Part of a small language model's weights: 4 heads of 64, attention and MLP in parallel.
MLP neurons of a small language model. Each row is named by its layer, matrix (up: input weights) and neuron, and shows model dimensions 0-95. Each number is 128 + 24 x the weight over its row's rms, rounded and kept within 0 to 255. Numbers have three digits each.
After each neuron's rows, "fires after" lists the tokens most often just before its 100 highest values on Wikipedia text that the model never trained on.

L3.up33:167099148182138164124158123118153131097111140136165109127129150167118089127166110158111139124150187107143098105118135134107087161104107123117134140132127100146077115152151140121160131135106145126090107105102142160152112137146158125134180131115161114121092153141136126134114089131155166140
fires after: " P", " t", " c", " f", "re", " T"

L4.up816:155137118128171105140123120162119118125116132137136133142114112146111113158120126119113091127127171166126153116104165099120109123067134137148112085127133147129120135104118105128151117127117212123107165134101168148095138129156132105146114163135160114118100130123113104094142135128139141110
fires after: " f", " s", " sp", "f", " w"

L5.up356:122124088117101114116183152154077135161086156108109128170172118105116130162125143156151128171116122147122121115120121126093117130138092168133139137122123115088072141156135130098123108095142163147166102136116136109145102146134117087143126107115111151127159118145137152137146093101115129113
fires after: " J", " j", "pp", " R", " s"

L3.up154:106125152120131138136148105093112157103116136112152133123133194135179138112154078122132130136165157091102106150197115087114130122132121129153135151145103083128149069098100142085167103157137103119147162143099141131186168150106146101145126114106147184114146102098111132117174153147122082108
fires after: "1", "7", "4", "0", "2", "3"

L4.up958:103154131111125099102150118171115151129129114107098138121107151065156145065128120133136135127122115174148105093149139101113167139132129121113127132086120107159130146128138147117110094138151100101069106129134149127120129138122123136138136166066162119133149079108162109140126135135116123139
fires after: " st", " St", " sc", "s", " c"

L9.up66:116125138134098113151125126168087152118125123118116177083110132128150108133127146110126124153109135178137109131122113137138192117146130144155162124070132112100127131100143150077136143128126140152110139084121108164140154114108159072103112180144118122132118172154126107074100149119130143106
fires after: "4", "5", "6", "8", "9", "7"

L4.up893:155185133141056121120104101123163171133118160107139121135166132107143138164092095137117099120127119170145139147134157121153127142078128152133147119169153112101142144141112118117132160149144152138123154138078136153128099089128154115114105147071188103146159131144145125137142137144159173179
fires after: " W", " R", "R", "m", "ce", " H"

L4.up564:088152160128126142093132159124122145144152143119125080126158157053130135122096155171161127182143145141105110167120105117137160119175115145108102134154103135078123111083132103137120095153153157172116125105142141100109104152137148074132156110121142140107105175142159096146120124121117123132
fires after: " j", " int", " J", "our", "it"

L3.up551:137118100158118172091098127155163115113140118154164157129149143134160099148124136116122121147132164133130086157117152138112137148112078094182150123127096114139114137124114094169180108111175140175120114109151164187094094120100134108149124096129108149118113127098129131127091128119131153099
fires after: " f", " F", " s", " E", " con", " Sh"

L9.up8:144161137146134100124102146105118095133114135114114115105123149165063137133082094138131159136139129149124160139112135105136126142083170100128155085150155130120157098145156116103155117130126147113126110113141127116110135117121121116108119118086116147153140128189164130131122130146163186094
fires after: " f", " F", "f", " H", " W", "on"

L4.up199:074091159133105139098170171170136097099065108149130170127103119144106121142127165138129146205132108089125158113138121144127087129151136124104139108157125159113189135152125111103129136157147142133119102135114117122118109134112120103164134126101163127140108089129126149143138153138139140078
fires after: " c", "and", " C", "at"

L4.up743:106102139143154116165120099090110121121127108139147119109099151120140180144154177147122113120136060082127113064111144061134148095093144152131130119120151159126115117095119168146142154116096120149092100126107123116145158098155098130153127146147136139142111150137129138134108102148138088158
fires after: " the", " m", "u", " pro", "n"

L9.up119:096143147129136096145168092135122110137137121162060154104159148141107112079141114098169120116086116117109114169118142153134097128085161119115124103126163104086168155125128119087118147125125116125120149116114144129144130109165115112136141152127091129113149124096143149147131123091159089144
fires after: " |", " c", " the", " for", " and"

L6.up26:142116146141140150138145084123227111178064124174077123131130122138092129080173104090118156121139127130176115130101113087134117152147140143068135072138145135126089109145129109110172148141110144109133136105144169105141145148124137130118131156139135135094120137101112155148151166156106101187
fires after: " eff", " t", "uc", " T", "ru", " Pol"

L5.up559:125133111135074137110160100080122133154141104153128136109115133140155134143127162127152133137122141074111166120116126172154110113134151130134124140106115137121167142142134102070122102123182103127129125126109092139149101135131106098157103115127153142145147128127156140139137135127151132142
fires after: " c", "ber", " dec", " C", " d"

L3.up314:155111118117136138147106132164137111173106118148125100094095147150131107140133093130126149105132109128064135166171116146153109133152108111138128164115128132131140150141136109142142127149094093048120193135128142089136102113094089162108174134163110124164130120129128132130128123143115096133
fires after: " D", "O", " open", " was", "D", "s"

L9.up979:087090155140095126141107129140132085149111128108111116141096138154123138123154099106119130137168132161181108161160165130147159128111075119135097119171194139122112120114143099099124081120166128092103093126123112136129168164126097132127159087113138099137121140108107121116105113098121094150
fires after: " b", "b", " h", "he"

L4.up1018:126127129119128157105089123127107149131114106156136092128106134095121100085111129120103160136120071144115120157149112095103107107120130108128110136086146098108130119137147126116123084181135116102121123088116150179145095137116118144118103152132135109084171154150141087174137137152168145097
fires after: " c", " C", " St", " st", " P", " p"

L6.up869:135141115083143119120096133110101108152113112163209119099140124135104164119138121131123125121117112102099141136107110123125148159140108122138166148154144123091136127134130110144114150110099101112112144113095152114083103167113157092081094129156110135110103132131168120095142044121148107125
fires after: "m", " att", " m", "p", " cont", "ch"

L3.up736:105143128121076138155116125114101107113102145086094133112142146139153144119136121099124154136153158157142124125128134148111097129118146118159164120106105109084149120103109158090115111130142122092107158130114120167119159112109148077124108145104133135147097165098127097084112178117142121134
fires after: "8", "6", "3", "7", ","

L5.up680:136138131191116122120151082166133132131100123173122117121117126147118095121107115116117115148087146120086083132125187095106149159167142096111130126112080146143119083131129143132174089128148136097105129116146137157110091146105105189163139138136131151127087133138146115135140109137136137123
fires after: " P", " g", " |", " t", "ak", " l"

L4.up846:124130155164050106130161128157131125118093124147107180118141153133108096084101141117137186139145099117113143081125084151137144126152142112123174113157158111121164150115100105137114152140119136116087123100132123098122125084129162120110116105119120150136130114074087128088161192131112093156
fires after: " c", " R", "and", "\n", " C"

L5.up85:110117103131121155095149105172114077121114132163113115138130147131151098148169126143100169158117130074150116151152110102142090156188090107103140116099129102129133122147127132143105091125117102143105156142105143146138108150155107128146121129098149177121136135125136140133150092155096120122
fires after: " C", " c", " P", " p", "es"

L9.up924:087117105159081141136141114173115146115112114127168130113127152116118119155141155138116140096120088095116153098174103147074160132132138131064071142155138122142134119106165140110141106148113142150092110122116075155126118101169106080119126096134142113119152170134129164125147147102126096111
fires after: "ak", "u", " p", "ou", "g"

L3.up1003:156137091136142109137097147122135154124104128103147128127149153135153135106129105076163157119102148104120184143145126132136135125156120125164141156098105139123131118143114159128136153110143125119094177107105104125146137088122159087041082148073105145175134105099123132079140164144093127116
fires after: "3", "8", " to", "6", "7"

L8.up136:130164107131110137086134130087096135109130127142160101132095109126097168113160138100137133134133137147145094173138088126128150152128127138151130142097088102130163141149115142128143081083144108153135109129110154126168087122128108109107130130106098117150122117189112111107170104154136057157
fires after: "0", "9", "g"

L4.up162:130115171079190126092112181093106143149109145121144154105118102063126150137106104150070141128128155138159156164113144128137100123155147112133160097112121129119167137143131138115114126098121113102117108123160092152132116163113102108099114080118186142102172170176148167134197146115140124137
fires after: " C", " J", " L", " H", " P", "ar"

L3.up97:140115082143120149145090136133125085116150121154171146101130068148120103115162095106148082144127151094128123157133123083111124146087162125147129137150128168149108122130132105136125135097139145154111146154172136134111129155159150085132095119126105135134113121115110141087096125083133125117
fires after: " f", " B", " sp", "'", " b", " F"

L9.up252:111139186117144144109120145159095133104088098118126157106149143135144131119144178091105085148143135117133119173090126173144129105137142141144085105141145068134089124129125111136149097084156146113116159121119146127113182091147170132124109069122142113129138146120121105155144107142124127108
fires after: "ch", " in", " of", " ab", "al", " V"

L4.up173:114165115152075098108108148092131116119129168101102129136113097141130148130142132119112082138144122163095108164120114148119147148137143114133122161152129122130141118123123160102143139109114092107123085082082151137153175139161110104142109107091094108173117112134116162089094129150134102183
fires after: "0", "9"

L5.up385:116128161154119110169145115128157166110138128117102170135173082128105120116126101147175146096107071147128149147150104127115140113088173108112120121098131135125127142121129089150182110154118107149089125200145139153142138110156156143085114089114099119165139090141171117083089130163139110080
fires after: " S", " s", " sp", " M", " W", "S"

L4.up319:116166145127143107130147167153098147115149127131128128153147106165119147156140062150164134078094107153132132159140132120117149116159136082136140096112138151156162141116108152136126121150149089103134133168167099142152098130130135124117137112135151177112120161160112123106154155118090141148
fires after: " H", " c", " P", "rit"

L3.up308:133138163127079125104155147130140118130099092118100150124142132130112085102157133123147123127139083153108146132127116089146141139116136149140152148148116124134149136106116130138141102097135115108110146147125125119137158094097099125134148112082134134120148145208136131157147179162071102182
fires after: " R", " O", " H", "il", " V"

L9.up1001:172155127145144130108104127122127082109139136105157131134095117110122102133153121139121099173139110212101117144123108133126092147129153104142104111091129102108159146139135159149143180101176134113116110099114129153135178134152146057116111132150125116116089098102097147141114111161155105092
fires after: "0", "2", "5", " f", "a"

L4.up897:148118127123127125090117130081096096093130130117145122098101145135157116117140131112104099144160095081142143141154154129071132126103160112099137131153124157145076119127084133124087162161119140147117105080085192123166134139085150154108128116137130111144162155134123143083144125129123134119
fires after: " D", " T", " st", "y", "D", " Ch"

L6.up37:106128151112157152142086120101120132118123121182153146101134115117109128133131129097146083138099166125137133139101108149110104181162111108112151121117147089123154160153146113184154106144092109148108130076082113140132144153151075088079092103121158127148127133090132146131175146105143130147
fires after: " m", " was", "p", " pro", "ro", " sp"

L4.up212:068112097148150113106071122112091131087105089168178136123150144153152133153135152100119109135099100114130128143145138103075122156136131140135071121148139127157150150147086125166144128079166089122120175119110100141131121119115158064153109097119136147121131143131104132151153095144144117166
fires after: " p", "ak", " d", " b", " P"

L4.up1004:087166143146127101130146128112149131171098136145116126139104162142127146089119136141148157157152146134146126161100128136114124137141104130149070136115094193143105103143129137133147135138114141145162084138115139117133159147108137171089110192117097091080181104094139118101128114119183148111
fires after: "\n\n", ".\n\n", " v", " |\n\n", " d"

L8.up478:128123131137108094106156155160096084167125105143140094124136129146101122062142116059117154142158124103149126134153145082114132102146129148107138116123155159078099098128114113159129092138143144099130174100150172124168120141152114144140122143122142084149094123112159128070103118144138112135
fires after: " b", "b", " |", " B", "-"

L3.up572:131167171136098109106161141112141151129126088160109131118084144160130135084144090112131114125144113130111154117104147162120158129122140111115074114123104105088081089128102139107143183128143112111125146102117107161149140146106114158136098151116141125101109103092106129110176116145157133104
fires after: ".\n\n", " |\n\n", "\n\n", "==\n"

L4.up208:126126154134143133122110158123133128131124130086153133112107097138135120088131140120145137142128093124118156099131132122109143129157118134124139166101137132092107091108119176127091128140077104142100124125052082108164135145138140139122097131126171130100117183116143149106135126170133145158
fires after: " m", " M", "ue", " the", "om", " t"

L3.up396:132149163152143117129125131168164121080132165109132107142154157101129132105138106138128146135125116150087085112138132116135150108085095139135136110148104136118146146124125118140118096123150150154101122135113112115155166116162118158134084109160087140152135107109135077068087138133127138155
fires after: " M", " N", " f", " s", " a", " R"

L8.up244:096155103119098116125154124107120099084111189114117139157121147161111146093122144083137109149074139099144123150133151117128162140111161165142130124132162109107063159144121151121145095123101126102108159150080155128144154090154108133165153130126143099130150189121115105136171117104112063112
fires after: " the", " in", ":", ",", " of"

L4.up957:112138146148129159135156091141185131138108092110129104113125137177107136124099120139137156128127167102124135141137115114093144154117147147140106145114132126124114071156109091107214133143125141117136175146150162121118120125128162141101150150124114093093117148136130137122132101158136123160
fires after: " T", " d", " t", " D", "T", " P"

L4.up131:145120126147104123130115165122090115119110105087161119109155180105141116147172094138142111081097087111068156104139089119165124127101153072121131117109124119102154158110149134127152117108092145086102157132172101089144158135082134150155107098124171126134119099158160092092120136171111130137
fires after: " O", "O", " H", " L", " D"

L6.up610:102104152175130089109104108117109128157148081124156184154097129148115103117122142142137170154136131104101171105129121067122126101128149072137100115170143151113122134119100129157141136118091131105096152129122110082144067112102112117135160137083150117125133128068110132173138119100146109106
fires after: "0", "i", "at", " c", "p", "ap"